config.toml
n_layer = 9
d_model = 768
n_head = 8
n_kv_head = 4
head_dim = 96
d_mlp = 1536
vocab_size = 16384
activation = "swiglu"
norm = "layernorm"
norm_place = "pre"
norm_eps = 1e-06
positions = "rope"
rope_base = 100000.0
rope_fraction = 1.0
qk_norm = false
attn_scale = 0.102
bias = "none"
tie_embeddings = false
parallel_block = false
init = "normal"
init_std_qkv = 0.0221
init_std_o = 0.00522
init_std_up = 0.0221
init_std_down = 0.00522
optimizer = "adamw"
lr = 0.000826
lr_mult_qkv = 0.5
beta1 = 0.9
beta2 = 0.95
lr_head = 0.00642
grad_clip = 0.5
warmup_steps = 482
schedule = "wsd"
decay_fraction = 1.0
decay_shape = "linear"
final_lr_fraction = 0.0
batch_tokens = 131072
seq_len = 1024
doc_mask = true
z_loss = 1e-05
train_tokens = 1061000000
steps = 8095
dataset = "wikipedia_en"
MLP neurons of a small language model. Each row is named by its layer, matrix (gate and up: input weights; down: output weights) and neuron, and shows model dimensions 80-271. Each number is 500 + 50 x the weight over its row's rms, rounded and kept within 0 to 999. Numbers have three digits each. A neuron's up and down rows have the sign that makes its largest values positive.
After each neuron's rows, "fires in" lists the words (lower case) most often at its 100 highest values on Wikipedia text that the model never trained on; "fires after" lists the tokens most often just before its 100 highest values on Wikipedia text that the model never trained on.

L5.gate1027:435522500469501546483454489457485439607481447480378470433507531482433550488388485523411489428491540493552532398511497478516382498469536453477433451551570616529515513520451484507496446528514506508439603524368447555516510335520510474396637536480476448494475486469552447533475551445479482550573561551419525514616472564469487511495546484501453420393432460529473509390466458515491480499497495506454518420521493595536472451561479584558503501582479449528479444587575525498459453526544507542521483506497569425518514532535566572548532561498636535538507435600525386482458547522540431554
L5.up1027:506569646520466449541430507407427510498488505500540545440529472545502599530503535557474536513487480548445514488535577489468526447462429548425535378391549534506507520516511432453525505515444609524521588477472456543462542485499497423476532531391497504543587566533472446542594518467508574484513476549567567433479434486487555446480461428476472490454544578509462483478447520444462523522490659468512487496461502540513460544483593457506515507546506530517494481526503568483491439483442531526408511541589509491479484546490517529436397475550511448492531477524595445400602528474458461510
L5.down1027:503477499463537503547560520494536559540562457529509455457472563518455463515569538480574510481573465409433527439494510546509483475522467530516511565446531465392654470494515507412521459415476487522558454432516484547465482579572481430424498413468505469519467546483499506531446451518540492493376574517520458495531496434442470498455518552503492490433470528495506397492527509446504509448538514443523520456563490485508507470453499525517460568404609485403444523558468409486455481491540533461516455486496554497432383469505451483436543575496532401382483447475419542541537489442506511494
fires in: "first", "only", "early", "most", "other", "east"
fires after: " the", " The", "The"

L5.gate1335:541495459500492415480494528503463501524542443514474452480522508466586521510442452478463496488533500514484538415524557484462518467461594563474541458543523429566460543579549449550538457487495623443534485569518467476577467465501513420545450535599486460479538501542466437513485583404482547512411428573371546461493433513532490438582474504450424535524465477611470440555430562614497528481585390465510444481519507585418489517487524552477492491418521464461539526485534537533519472484482518518519478464537459540491484434522541474582495496519562526459504458444448441469551511490523489465
L5.up1335:384386579565479555508494515407488481413591477552514538504547457518533535510487622520500514445442452490492436456517455473564535347538530489514441580539437559499466454551504506479487520596485523489519509463553423545518486573555494526495585456506489491495539545566485464510544524550579483480513482482474510563540443539357472532519580502566458468459529521504440461508393543474445460486583505541540446432541478503462550516469472517570523528560513512592495471478505596528473549430522493442480478553540536447537532567407371567518451420594530501515447506463491562525480609470526544617
L5.down1335:470530553504489482479496544562500476449496471467521503453492536506518465384481519519497430570578569537632533499558526556476489483481582510442439509476472503532546466442564599490554453500443470516404463447554512455539496493405539580575517502552488452558440482526529527456423480530386467505472524514575467561454420407430495584452540494580432513522443492407439472510501458461492496457490558543504509467534503451483485491506576474484554432532497537574565500592490481622436549440453530528546446569403529550481368433522464524495558438414466433566524475613546521527422498520505512496
fires in: "which", "as", "in", "however", "leading", "who"
fires after: ","

L6.gate434:417402516493561465393566490463430485602568467537520513444579439530537522556464533472550482535486561492492553432506424502484518512475474511440490492473433471433539562514513340537479503531436537546463537485508458568523482501532495458470556544506446567510494520534521500555468463497515530567503461518428499450409487499484444527516537590510517561549487389484538505525557571544459450586533452468497437518531588559526426593521512474664436511462514453464473429580373515474501567482411484516520497429454522503501485547421499521494551437528525514438394447541369496427492534505513493522
L6.up434:504451424471486504476451593484475505530523555541446475494359463470466508558479542400487482541458516479481596481480461576526509538470535570486479463428456470483575518421520518464434586474455507544487535553505481514404478401450354404533566540442512494563417540553631436516456407508445511499501477514496508438557489469591502415589582457523500591494477540524503399484527544539504555548589462515483435501479444530480544556519466451494515538496430529522451520465511382453514528470583465519473491463487548543498549426445527558539531495554514555494468576511477534540582486498546642518
L6.down434:470533396520513485365477583391532615515483488554518550470522514525437447557462455426540465525532435483484557493523470409480523466447478474469497445481503444589561465477518485501497492503447581426557505562443539415546434533482519590541629504526439482455486471505578433524560591451567512560506523504489457546518498455459466505527516483486411512548547551472541537528551504455515559465524395399524478546555507570491410453463459368554515461485544393467516452480488540442468460485458510518538437493558487624422563505449542566466524415542467538422449498374503524569546570491519550483
fires in: "after", "before", "often"
fires after: ",", ".", "2"

L5.gate584:465478457548515447510503472488534495542485542628523508507485439478557474563429423443525465394516586444527501415437455384549528512455553538433489335557483482505500467526487491520551527538432477482487502523421521487591534515472457564502578526538494545464525523419457497507517522493418507491517437562470499424519519443524495460529451500538466451476483449466428467484550475518401497506564431496473470447489518486524503472524409527470447500436530415449535533506468590516555486499516549415524532493500473497545467553546488348538454425487564483466453476500541482461528538605500568579
L5.up584:423532405511440427593512457477549493528449472525531499524488508541474491525513458466470491495588507396536520466445486421513693434518633455546475487343582531477581491516548526461562567500434450485474543393568501463590419486464512470525545549409442466551479487451545567537532535486481517499560548469477523512510470452448492526512589454563509396450524467526516501429562579598458443433497513524517525390547499506497453451497516537622520486473516539530507517608454622502561603344506470383505483513506478459555534495449458426560429539465542489518538519512522432460503588493487523585
L5.down584:534513508468563493454482604567496519539398456541462460511497504454511533369423414516427532507465471550576537510482618555517540404438479486484560435507508443521603443510452493485523514618474478520433431456585549499491515431524526449560506430566524462526431520455501538460449550610543473492418552540557462600534528469474471490481514473520409522532405557522521562426498505620512474515494581452465477429542505569517545476462534537510585491456460521543578553545517576320453506425490493510467501468417430475464454472485567600525578461426439556477516451541486487471510520597514544434
fires in: "and", "with", "but", "while", "though", "although"
fires after: ","

L5.gate409:485539469490515583537504487410503549534518534525516550503453467536459541563435459433445537512493486453472450521500512464518419541436506463569520542482495585406510564554501549478537573478497406574496382446538492557534497521529571466397438485496448443499429563513599474516547410626503467495571426464538433470591544662449546503509521482505455625502427462423506376411421577472562465498527492485480528565519515513488537533487586518531493515499430472553500478545461485477391421494588442479473498478455451518535396562521408559475520473536588462552520461526481585490586503552520441506
L5.up409:509475420556461567505473466551521493441452546459432545488539548519449432477519540479568380491515464540514599471476462485430626478557568402368497521533487486581510500476537505511478547467468442479448538583501447562526503546549428438481509468531417613517466408535449518543396505517532481508504604551555495489460613489501560497468519560562480461468556536511448493523579476433451433564512561546484544397434527481463564545525528544458520534548475554430525464521430540481492545577490557387480549434519435400500481426497523543534372488520524518452479575570534552499480508431465544442
L5.down409:524518473512467562519475500531452573501530467514560489540436421549484482524542524520532483551471500429512531398394464520393541514459480476498438566439445479458452384572475488448512610458515490519402480502528548459498484464465533505558507459555525518488466539581518510507494468558506597495546441552488531496590427517511555486577438559473432609502556478503496494519508491405543402516559514546490544495552488562465609529547485522488543507526477547552430458450532517473468496529492417417548514488397440496522515607580492534473521513492622449553481494500487531586520592619436435556
fires in: "he", "she", "has", "her"
fires after: ".", ",", ".\n\n", " He", " where"

L6.gate193:580499459534591515473525591467492479436492458496430507528499567467429494496516562507483508589537528535526488537498454486395552489425430497485556559460423424547458543527497474498474511459445572582548536412485525593442497465506391511517459545552526451532421543473544595566572493452457500555550610417393420487480454511447558400456473446557454473465542484534476444529463493508517507594573461508555450591517566501505481431522479519439427513588519435482600424549500453532561481501549514442523530404463575550509508475502557527493490485515578535452463523457376430497535519472508477420
L6.up193:514499457576483462395435407411540450490461590530503519478521523439534507593513522493540523472458489408528435499472513503561443485480555535473480599528543488439396446565492519543494494503472557516507390508468424476494522574451496424536455478513396499399520578467621504451465513463558491509556478473573538508498512440503517443424475419498458482553536414593567392499493502429504519526496412486516553580511543427551455481452571485595506474573564518599473458483425539489506562402455506518420472585463499481549453510409553459544558555540525473514509443479501439403418493487498467590
L6.down193:580395505560541473513487402546505449536463544465557488557430525454471543536488454480527500428526474561438492511468550532513520464516519531500625536549573443422485539467452485416511445575598558405445458534541488463460465498480517490487461432538608451435476476501463557462444503506501506483496499476575381485476539573548519498417438516488505515604553525476499565506488454484474517591464426405496478438495428464492481521583555643453453574568502544490477504453538446401477509481495520453500453502410531478514563497510397455465574634476511541624499419474486597465479458628543523546
fires in: "while", "when", "however", "although", "as", "after"
fires after: ".", ",", ".\n\n", " and", ";"

L6.gate773:490487548542434416426470432476509481471542515467527508447488501520507516492512574451518453513475478489528514460541447540498493525489463419485545441514562481359459525493543556501466502525534412481544433460452485503513534479445487551561503512534379560489539531512487508502517530422466460561538526494520434569467445447536520541519531536448482492531446433528405475569493522521511497467383476491509520527479453466530529497432582435539485522488457480586456563529401401479456626497442507407530490480429471479556495550482461536505477442486531470572490527557456484356583568508489470564
L6.up773:562433466484416368548496469572519498454591481476559480513541613451448523514453451435460543491587497488519525539478488452469542491500557514545374501585437405466447467467470494504357480534466496564452516501594447507405531456507524497483366575448427505492374479501485608527547559446446492465421419463487523440569509523544552528450569472415553537549453482511534518507505418461475499509473468504500576602478629536581392514404608527499468475482525529452494467456431557495518519510520540449445507473434484493506532548543522552584447537465465440447444538509417477572554441575490535507
L6.down773:539566530544517546489545430520484539474529495473487514491494494532467396507444472532481555474538419542459391532395463483524502454496437533518430523614508505639535465597564486470506541533505499485454503519505599564650503446388528492468520531427537549518533394483528400495501439397444449633519461449524520640566546515574524541528540516486550583435491576536519559505494584547541424488515515536492536498465482550542577548545530446567526392522595568454468515503477480511511409463461477555529545435484431535482491531515534439580449442530446492452464472436452530510453442608509549494
fires in: "and", "or", "to"
fires after: ",", "),", ")"

L5.gate675:501371455562491528550469491463481560503525502489500479493537496468508477514530513531419484452492563522574524479449519513572521532467403431589488437443478529503413492448544474535435538557466456464535461520504406536576507476478461452521564424461436462347615424507583417544348468492507534452457533571471506500576503457576461519497381479551525456587456415482466446462526517513512543483466493464588522578376503516537513508345568485458407526392475539460490453564549502557519533472480509451542553564544552409518475392457568505445470506510532423526508512525502515448493398486530497468
L5.up675:375479540448483523498485448469526525534510440550477462503501551465658551487365446536504443448451444534522436426472551546497440502447501513481430510590519524469461514544527417547552528421500505510623441484562528508500493583508524546432515525516495576400416492454505538644545556448548490577443464531485463530477377459465473501472484553483586436420502493477449532558607476576421442425526565531522505442532472532448454446490572446492524501560573415457564435451484604477525470564438515498471501425492497551517424446519455564526538462589411509437546458423549477501473528569584488537
L5.down675:478518574508511567499527447496471517482437492506499487404455499494545492577446522458422513452535498518437465491425542485587500487440505536557429444529592504519402477478552546544507441428471536495530569554535505476546500471502478490488451511650459524518447538550464527515573495525475471423500430583516553520441615489517437496523483555444510467437537508451573528462558599615450575471468587581431520574521594485483497511511467515507419460523537507503479447486525482561567466500488531502472547536533484482531553453584457535442484431529522589523409446452508513544497542534516424570
fires in: "000", "00", "0"
fires after: "0", ",", ".", ":"

L6.gate851:467511593566537467565403482459562417444468498498495573537460516525538580438548569464526466473481533523472433510555556471528504459563433470476514453498493470450399506433582497397450573478523515553596508521581475503515573504454516461471509563516492449469472596517452447503436556559509461521446419420570463524402471600512583462590420494406493505471521506510467500561544453490541498487473468500493478514562569493528457504523520467437496484547423544567590426446488441583460528477530471488455422512565494535523379481494541450523462464493462444492427507558533516455455458503497453461
L6.up851:476518558488580467443460535452582574507546517535547558539571539557414498521517519542431417481463545566547502503505457528576536491519466455488510466523501529560489477522506642482512496527518484514442501473577585496520503546460421538460516467501483518564553392582458539538520466464545526465506440513510490504418532573561526503601466445518451476445499531390463514465500437517423593549449433457610509441433504524503409471501583497495448545545515474584524485484488425502465603540530489459467490496444580483506523465489480445508507405532482453523567438471563531478465409429561541463
L6.down851:472590548554501452490433511521462506515438478506510505489491473521482474446484422404520617559593555402480568456546477505482516445437445421536524477521582459502428593430474491551501437455503490519415513515486459441489490515476514506547485435545558496574483433522477576474515474439523552513462498434429541505553497561449510562510533462536450454457553523473549496447527519507455508544500568500440511472354477508492585535509488550503588466526533550513424576484443565514527476497466451486451520504511542521548621444449555593523509433508491544568529472551508542491523540575444623483
fires in: "the", "side", "s", "top"
fires after: " on", " the", " On"

L6.gate432:528497378533511555501524452419439444554488470539547489583492488449466547440408501521430467620534504585621513436602407417497387473439489504492565462538517484504559504461535576385485423485586520525459456516500485454503486540535394450483531449447391432498552424600565429434492490524433531470450506487540412562572482513465516388577536505566559577437432423580441496462442528562502486501505526531532490464491607472510525573582543527502552472512472504557501445486460480505376535466432533584571446579518550498540492511451511485528393463479596520486514383534521567514504521430536504554
L6.up432:556528546612575533567467474439517375443489410498484393542473470508402566462531494510582409502462499529503519482488488505377486541435401596505530561490449509529504504425510563445400505461387514506526462434449561521411503597514496536482452512513469435465474433525496514499620607496494517487516533543484440471620579480538519504580503548528460538535519440619425478504521495429481527506557455510507491471511505549542518461563425557570538417475469457561444522482500546502440525527563511462460404579519595500517488430565578426561491538494457635539515445551438477528494499507516538586
L6.down432:487500452515533418549436482537495529509462503476558414470491506568467477500525491477564490578437512513512537585489571613546574511482484577480511496507531600460530603628415458536473526480517454383564499437419546450519463367629522511511449486549417488553576629551421574488536470513514439557477525422507555504471434496423577495487482553533502605510461566506511435473551494503486563460472476457610559581626503531565536491471478515417457491510457546503473549543513449531573394473480520431456578467569485445458503493546545475482554527539483519568492440379579519594440470540519540452
fires in: "1", "10", "11", "12"
fires after: " ", "0", ".", "–"

L5.gate668:546399518512539610510463605553471584462442463523568583494559531500509535515543496575491567460526520595506511470546535530415475528544576385489430465473604526564462527501462521489501492519424470509572464476506492613516455537541534510515626525491487515452468561528557479615485506626565549573503464467465520588500436481531562459393484561489559588556429479515503520509411532554466478521472393546406596443331505543457493536457566580581472451536543474470575525577448448534438411537416539458499486452521403411520426359477420497583500492492478524554446536607491530489527512509548417476
L5.up668:512444525546445598523464558617579500478534467420566535484447558491495491468511505505492527475448539442533552511533520575446529559514519474485529420471510534499530469546434519572522374453561449531556464445502466566575502479496513498452528417527420480463538458590620580427504452515472493507495504535530444462554472408491517438529520567450513416508559389507434452523456500505461485520514473524529570448513551512457529492479515451428453557490518564523403564464530532493518549462545501523514458464604472582495469520466591465495442423545518504525571476512417522557450567521523482499
L5.down668:518489430485599435481494482549505476442533423460648535452498471531445524550525559494420459515503565562508581535526445479498525472447488522577480508519573569550549501539391544504470419526515538455539549508599478560425512578536598442484545481419548499426549533548554531513474497505626643536537518544444491495429494424471549443569418441571481491499553416558452523493462530514526463429493446506500478557488515576528635561558490442546478466464509544399458506433427532593536469507515514431454472469499514522506424501430518595437527533494494473562479569483487511455506445506483372576
fires in: "0", "00", "01"
fires after: " ", " (", "."

L6.gate232:510472458412527448534430538552472566548502451457446570458492486444587500470412464519523502514474603485470468519493474531559533513479519463530468510478546399549472422465453436539499403523456529463509580448477613515573493498500529405438483478512511509452502428569508541549534516372496462569469433543547589503400441467512468521469546478491541477455518536469495463507512542505467542496509499407537528529553410540420565488542492456431433521525605368558462548419472525532504546508510473438443527520442559517531534596586395470503505483541507467494538436491463505480477508526534385447
L6.up232:482425489486466516546540557503606542474405397570492505463527539522474486569470537515516533475519486495462460473399538483494512564476478507572499397500460581503488533463517449474488448522530462524493467573510520449438542469420530504543506402451419489427431499520533470643513472539444502463589485490444484492614530516579538440485519461481423517577548574454516502579510503475532480512446460556566555340528591594550465506520484537528419565549553491456519548469443494506536418515552407546526430484426534473449469556488480545554481490464514482530486490521463569517486517573545555493
L6.down232:540472434501475482441553448443484530608510420502453559538555467468492486520592568573471521589529487574599577425536526399483466560556425529487474540444479479570446510492495418541429507475538509562522481430471472542505518426472529482402489389536551504506437478539544554495480505557483552537445504439537553476557535526518456491535396506472409505595391503447538562463500414566578489619474470555533562433580466483487495547507493489525596436436567554581486535453513428355454459485455480476428509486404415519550530519457446492522498462527439425471582494579524543571510511509533528458
fires in: "new", "united", "northern", "western", "north", "san"
fires after: ",", " in", " the", " (", " of", " and"

L6.gate938:511474433532434464504507505484584468525519570500567568628427488566486470500526522488497472574514568618479400540543516536472379523470472503540584423487479479512498513439488581498458518397569441510460504454446517445512505524481482485467531465513489504407534468592509474514465487413505545439532582510559468448475520549493437456575514519510445590555507460584479448451489487535479454465505414519417443492513451491466494578422522460464486506524636481544482506472492545521536492482473495498429530478498557479598511503377561433514495451435552491520538507507524474508531518529468544486
L6.up938:500456508524484446478465511421565452521539603419549522558512389522589555526467483405485513548519517550484463492608507566516421564448515504486528468512555488524483431319452456435498442559547506463567489576410467470464446513500452539598570417464468545464449465527532500399471544525456486507530490528495425490511536530406485436530519480476528523482485528543457495546494587437529501514469532478456478593490503506480479470428432489528512518498509562437455504534463507497513592439487551473500554494556496460522448549546509551500525515584635485374458512476528530387513590543394459581
L6.down938:508457436575500466468473461423470586450423530557609442567457523506579465530440426500516514435487464487426512464538378534521347588523430527441528533468489560442505559518470574438579546547598522597505536449449440514436538517465520532523549539575531490486403534560544453476443516504554476444583509502502482484458627486443508452595614471484493416424598538531518497439504510501536541450529525581363421497541459397475371492523463507540478560495487587481520416524524418490500556541505512497426432475507509473539549573473440523539429539517457437448427444460551544490449554465501514485
fires in: "which", "it", "that", "film", "building"
fires after: " the", " The", ".", ",", "The"